config.yaml
num_attention_heads: 3
rope_fraction: 1.0
attn_scale: 0.0884
init: "normal"
init_std_o: 0.0
optimizer: "muon"
MLP neurons of a small language model. Each row is named by its layer, matrix (down: output weights) and neuron, and shows model dimensions 112-239. Each number is 500 + 40 x the weight over its row's rms, rounded and kept within 0 to 999. Numbers have three digits each. A neuron's up and down rows have the sign that makes its largest values positive.
After each neuron's rows, "fires before" lists the tokens most often just after its 100 highest values on Wikipedia text that the model never trained on.

L5.down358:528400559481533510509480493534439539524502455468484399459437509490471427483410587511486493488510471503519609541478437389440518534495486508500462520413461543547479439531462503466502447510517440523486436544500446520467537500465473547499519449440500460519542536486535567453442458495500564471475480470516537541418484513437518526492481509493416572458524621530483464490559502552443449531455
fires before: ",", ".", " in", " and", " to"

L5.down1264:441451462526442522490457435471455554532501504477437483464513493492532517467441511442532551460441499459503519496438544485511513488503414548606514505436448466541539507445522509467483499432477450446540556574564519448459541520462566520530530567523492489502440447516498463459452508452535494510508532494466468559465458509524436519499517497430509459472523515479492435455475510495483552472566
fires before: " to", " as", " in", " on", " for", " by"

L5.down434:500563511472434465413460424452482505540561507421458524499547504438597495443516521499513528510546535526527486471509463485504483491535419539431464497541477481491469555459473468506464505551593514529547482582426483492458528594594563506478512449480481474500574483536489486413529491528510457458463492575501531473485481506518519478570509563525534488517515483491490541452493425491555454529544
fires before: ",", " of", " he", " the"

L5.down1186:474466514454510486499586480465501413514497449476551498485575455472510493473454494560454524456523548527475571507471461452499486533468475502560540417493487460504470504485493502593477503465478465586519519488572440581546503495578482459545497502517509464477569475482544523517507461417561554529476560511463525514480463491497499573466504471535515542510562453445532455504528550443488471506496
fires before: "\n", ","

L5.down650:446516463511546494534464493550505500467503488401489519521479525473547445454517559464502476528512455519498475575541604577455516558503454487479584461568484552486542488553491518549480545512527489558526498523427506474488442523541541438544545495494474478479525471463480477503528525521426517503538552442447453548458485466509496488523501541521566488512444516509505475562510478549493451448503
fires before: " |", "%", "\n", ";", " ("

L5.down6:446405547517504559451563494492485492529523511474509530423422524548497423500429505514522472475471562538566561450517501403475477476533543586507521539484482552499518551539513573559554531550501558546478563452456502549530539496472522519504531553538486507460500516447499470444544518528438556541409521454492550502527550483454536449518467508520498480499459527464496510520495540576428518555513
fires before: " the", " his", " World"

L5.down760:508462421515591528448507449484504539490553524579484513496462467449518454569514480479490487586449447500427523429486561432543452584473524504563469464525550425507533504505519501534532574455560492566397481445537496494460606440523489525528544449510602467521444482480507596498521443478489521561534533491496460470518467502511490547535455533504459456445507503544518476509431453519455448416568
fires before: "-"

L5.down1422:504509544562462498546537448533515450514513464535510524425561498504493550486527470565423485467521466488414546505529575448534433462475449483495540486552497393457469499516521463416529543474525490562484544474492491507500493501460499487637509517443497556542507504568523565508467530486526473462422523415504532447533527557473531527466461484479542498580467531540539463505521506450494519576536
fires before: " |", ".", "″"

L5.down1357:562525523593543548489482490587537498575496464520472468520456515582535552515507564503539558451564461490489515513527538466526532544468506486475473546463438545520525545575396534434526529503493547428494501505501470538477554535469581469585491555517552508487473565522438434539533514442462481544466499466522536548504523457494474533502528524456447489567541469542384520541516524501491502506473
fires before: ".", ",", " and", " while"

L5.down271:501475493537525576528494526522535453483558558510444484456480504523587496539551508510505517538508527504458489484475486489537510497526502531555461525502572430486471547556462457505464523475510484489571450506442497487451514550393480583580542463548526519421461529467477514475447551503554537513420553505530460517469452480472499495559507486564499479511499515492490541539427549475443488442465
fires before: "\n"

L5.down1381:493503469453546477520492535505526527509512522484425550485541518448516466453506451417471486476524525498417502550536557463570502475469489470535533467422605491433540465461519477567509517481493487504495499486504462476558534453502497469451518587451482476522490556516608432550538491452497555531440487467477505511443428490500562499520442516505491537516489529524434509586507557525547468490499
fires before: "\n", "|", "-", "ed"

L5.down767:502548488557506495508561481552469482452523468495437517476502502600525504536636485501519550545618510487418538489475453512518523529453424524535546425477514568468461518476505442527473447520518471521466514515620512465539540549574442556514477502465562541498498487553485503514462464494505502507522464507449476554541529579456526470505540544507517524531505506479531417479558418447505467438553
fires before: ":", " |", "\n"

L5.down402:485509488463495549507457472402474477463522451528512536525525511506489521540465518482442479424447525510510522485473540526472417454481437536459513461460558464429487418560467520460478499561498475478556441487482481510451459540458518543467435480497451505538505493569494500515462545527480532510515492492473471545500570438556503483497500537468516536545493435498503530436443495432478487490557
fires before: ",", ".", " |", "-", "10", "15"

L5.down42:517529466490515441504448556405496471482518463501484529388585471548513513594415484432573442455493470546470529472475490457521557484446504498497477461496486520521486496438425450439496504520548448480527564510526484567509491483490462525456422447446544471491475518468420458517496475506491495529472463451525565447449528551476535514512504513467431502579556523477515510507447476458540433419567
fires before: " in", " as", " for", " with", " at"

L5.down1019:522521530467543494549482554515512486447525518509507543524495525457516472439617540498427467464456534503522541493481501439503484517478528504558529510494474441473524533465470500536542518529547532551527485488461523509501541492504506387479497493444502482569492529564488494507560591487490488521520558485535474475490430478455502521524474556451535509429519510521483473526487508480494460517475
fires before: "|", "\n"

L5.down141:532517478479498460547450533462464498455512422487498470516561460518546580506523518461468512554464447481454425569514493525480533501523507551490506511455540486538489533587545416458444512487576463499557564509436553505494504502461490499485467536532534531483458460479516541508489481559480497534529466529455538542506497534468502526565501497494496514575571537551435484503406521472538475525493
fires before: " |", " m", ";", "%"

L5.down438:488517463516524497445514487464490465460457518530526479501529506431430444550531512527497531522502410541469432521558393490513497462555425495552527579498483466493494497508513562497484488503475519437461580550466474482459544501510529468499514481552436487476465467494491499508488498539487455511516412542513468516446502552503539521556492527529510509472495584462549472489480573483485513480470
fires before: ",", ".", " and", " in", " of", " for"

L5.down1380:431529445435477519507492508503508513490551524511512499465520547572492465541472536501495520510503558502566491553453469464523474560561544544482482512518482498523509449521488554526573551581474485516531548512500516439492553465524507487550528501493499546523482501451521458498523543554528543568457512501503575511511481541532477538470529540522443543465497506499428463443582565521534499452579
fires before: " |", " of", " were"

L5.down266:491526575459514527566494507505516538507481541543428448525486464490554566536533496457530434510543434550554529488440460531429447533389449479532541466545469505487514492504547525519555456520521500553526496432505533505504513501504477539554521519451478513481409459524515504469521432598541409508447497526520448531565496558519472465502522457559478439463496540536503524513486489470497524432472
fires before: "\n", " |", " of"

L5.down708:523424480497455535379496473502518472515474480487593452459499555537525435520449536520532506442532466493518536498520521474507499565579472462552484503541439475536485422490470494564509505510477430547459458557498509533487504487573453485419461492511482507526492448473467504514460507466543480577424488484544460449549501506445528469470519465516548485489500472450525459470495516509529503540544
fires before: " |", ";", " to", "st", ",", "."

L5.down924:485500478526467509457460502530524523476515488517480503479503530509484525446537454515539500511469610537481480511563443557459458486462515515440494555435517506457511458481432473457547527484495589523439456513463444482523523536480484528568513431484489523526478451500404518556524493429565587461514538454471429557499493475568487495489499465523506506496564504487472492470510415476537484470514
fires before: ","

L5.down528:493520466544530477460512463466546539469468512529429518504480488541500510449475476495536521495484572529484560490538460482561547516545464513476544452525536558542497445517502606481516451553474505518462492498518449517461531475462497484510553515477524477532537489497534444566450438594602525561447481460461490436539526526560482489484534505549516512551491515495423473476613494459396523504541
fires before: " |", ".", "\""

L5.down26:512492564511464462583471446466504546489514541418541529457389451540429530557548472493485450442451573519472495451464456482512539492546514567515464530511443532516449599549571454522453588473510511510482588490508528473508495484442508526418462490479502391507468506503572517497546517474483550516470501475540486468546501594420433461552544459558475452513444549427472514441523561488471483482468
fires before: " the", " a", " by"

L5.down183:437511464491513496481545503527526479475548539520596510503443495490494494527470456526428421457513538600478521532485513513542427466536518488538482463503440532451499506482560510473501492540407545494544472494434513410533490419503500543472447493415427523489538462451519497545562525497482570490439537528513490484543468515472496472434467498486499483506478463513489479492503550504462513461536
fires before: " |", ",", " ("

L5.down1239:429568486503573495527510555531462474491536439533608543521541514522452551518496495496505536506425499521590544516451503467483454483517484512548556478485508561477530520488435500453492504414519494457478526519439490475479505481455497476442512478480553475528459525551493503520520536517488623454530512490489524575486435491557466477527487473519460526488492471531470493485503490484429484510506
fires before: " by", "ed", " Comm", " |"

L5.down1384:545497541462565457532474502528545494460558557365456434549574514511534521523547523459485512501527441550526499542562550447493491518440449555493516439481456493478502474480445399459480503462518591462401483435510551545474557443461579529454442528533490430505508533461511489489503446486556471449584495429494524455501525534490445493524539495496506469547522492563478492463471445454497519504487
fires before: ".", " by", " on", " to", ",", " in"

L5.down173:491429559509467567481525513563425448521453530479426540606503521537521434511481563479491450506534500461513484490484497473455409515433429516429534464484463564461426472522450473535542483514478448495472505519458484461452443541572521496525486400519531505498486431564528515545519547475531474483531476490487452527458521583407479484490480498479518524411513518494494482477460420463541544491423
fires before: ".", ",", " and", ":", " in"

L5.down1296:471492535551453491490404491566429501482564522447529480525455483453478527439554465554497534466541425504506535570448433479514447539462472528474565538526517443559405610463496493528516479480521486517478530503530409555494584483516527573460515535433510441457420472494541420536486453534513516502493562508486467510525491559497460468525552496538435501527596496551523515460419422474533552536529
fires before: " by", " in", " on", ":", " as"

L5.down1130:541482554558420541482516474502521540466434426498455560421589451526484503541541479489425526477452562487521499575531391464583492473514532505447476437419480487551521460510487454485492498518490430486508461485554547532507487465484470428441457478575538514492522471498479445476574521542496521427531498521500502574549479454518521457561520516477508502549460514502462448543566510487473574475562
fires before: ".", ",", ")", " |", " km"

L5.down571:529452451496531513526481454477479483428527464497471518448479475425582510512541507507495483580527476517455533487565576412517559511478501482503534532417542537502430521538509580566480593513542434515509460494478445496521555596479493461463507515636530482481433513513437477547499493554406476485480487624529547493526501505502497531578504449487484518448483469544454492535438486547463465445452
fires before: " of", ".", ",", " in", " as", " to"

L5.down302:511482532490461481473546518535467572592527547506496461503573459496474495512480477512532545430483416593547572535498468439523524532443472460521525449452502497492548510493450568455510434487432479545476480486520458502410563499497514449435535566530491533548447471486534518468528440520540586493484545544503444535545566572524453427514495571557545507485457524532557546473425461456461505539579
fires before: " as", " to", " in", " for", " known"

L5.down1114:538457510475487452546411412471478469495499522522557466528492529511480533509552490536519496490547499498515496534498431636479490535465507452433451523500470526545462485521456508521412438543540495463470461467526541547509488545463470458517505501511567491500478480424504519503553525523493464547603565469536417534569564485550455564557583475487505451493455478497462441494506440490425470597405
fires before: "\n", ",", " of"

L5.down1353:468428445458514508424522454414548509505557447524547548530547487451513438492475529545476462520541553505512536520439511515484438493550488540559512519501459484496603475514523494493525509467512483516551483530512517416502457465560477498537534452554443537573473532543489487572529481523542485484527563577471423571518495440493537542492508472516472477512540481475534469554516527568481532570543
fires before: " that", " to", " he", " \"", " the"

L5.down975:375483547590542465472419436493540471507509565393555486481468507509518501607485462484555468488499544472476507528471540510482486532488479521543531485460515544518500407468496478490511485467508486520519523473529486508537570403411516513530526497444479477548449530501565502542469478470479483546552502506474553522499472485504434542591474461499480504487503468468569514434517467494463441478451
fires before: " to", " with", " as", " for"

L5.down1067:433447471551462526539546535537555523519543470529520502529511460516499496521521487517423482466443476515426559457524490480590517584541481470488489524488523551420577499423582487493465579570548497528525545526539525531468514458500582525515506570434515426525477526507514479424541447478500486486446429451523401521461525541525487608475473350502480494528494501552465552468529487449532468502493
fires before: "\n", "."

L5.down887:506558352463477446509490468532481468538508541461508459502450466484499481542594503514551508529460491509477457452381436505531457401467543521543517486503456438495507484539487436528537496476496560487485551549543447483508504522550530525496480459444430451484506547473579571515507484558527526514477551602545475433540474496478463486591463500510570489520565536507530522524532570466478444504474
fires before: "-", "\n"

L5.down770:564509454478569457473513530506523438471529501493509475484518434484546472443465503512516505486498575581519547476538449534515501508532557495478430477532431433440488434526506494506416546540598518503549476580450500499494538488508540522400569438459485459525568513528487537490464458476529516500523530494550509536547508439480452517515503577544506540414459481430494532516458530463505574529493
fires before: ",", ".", " he"

L5.down1063:506511478459489476485532528522510465513542425507436510432522539519564385378544511539461521627528466508437474508538457478483523485585542490467517540515470499510432520511519431481561530450582519481514531493528471386498472529501457531473520526524469475514565491456454534511430536538450482507484393526479511541521536526476589504529509530496475507524456517472430430505524506519543465451563
fires before: " |", ".", ":"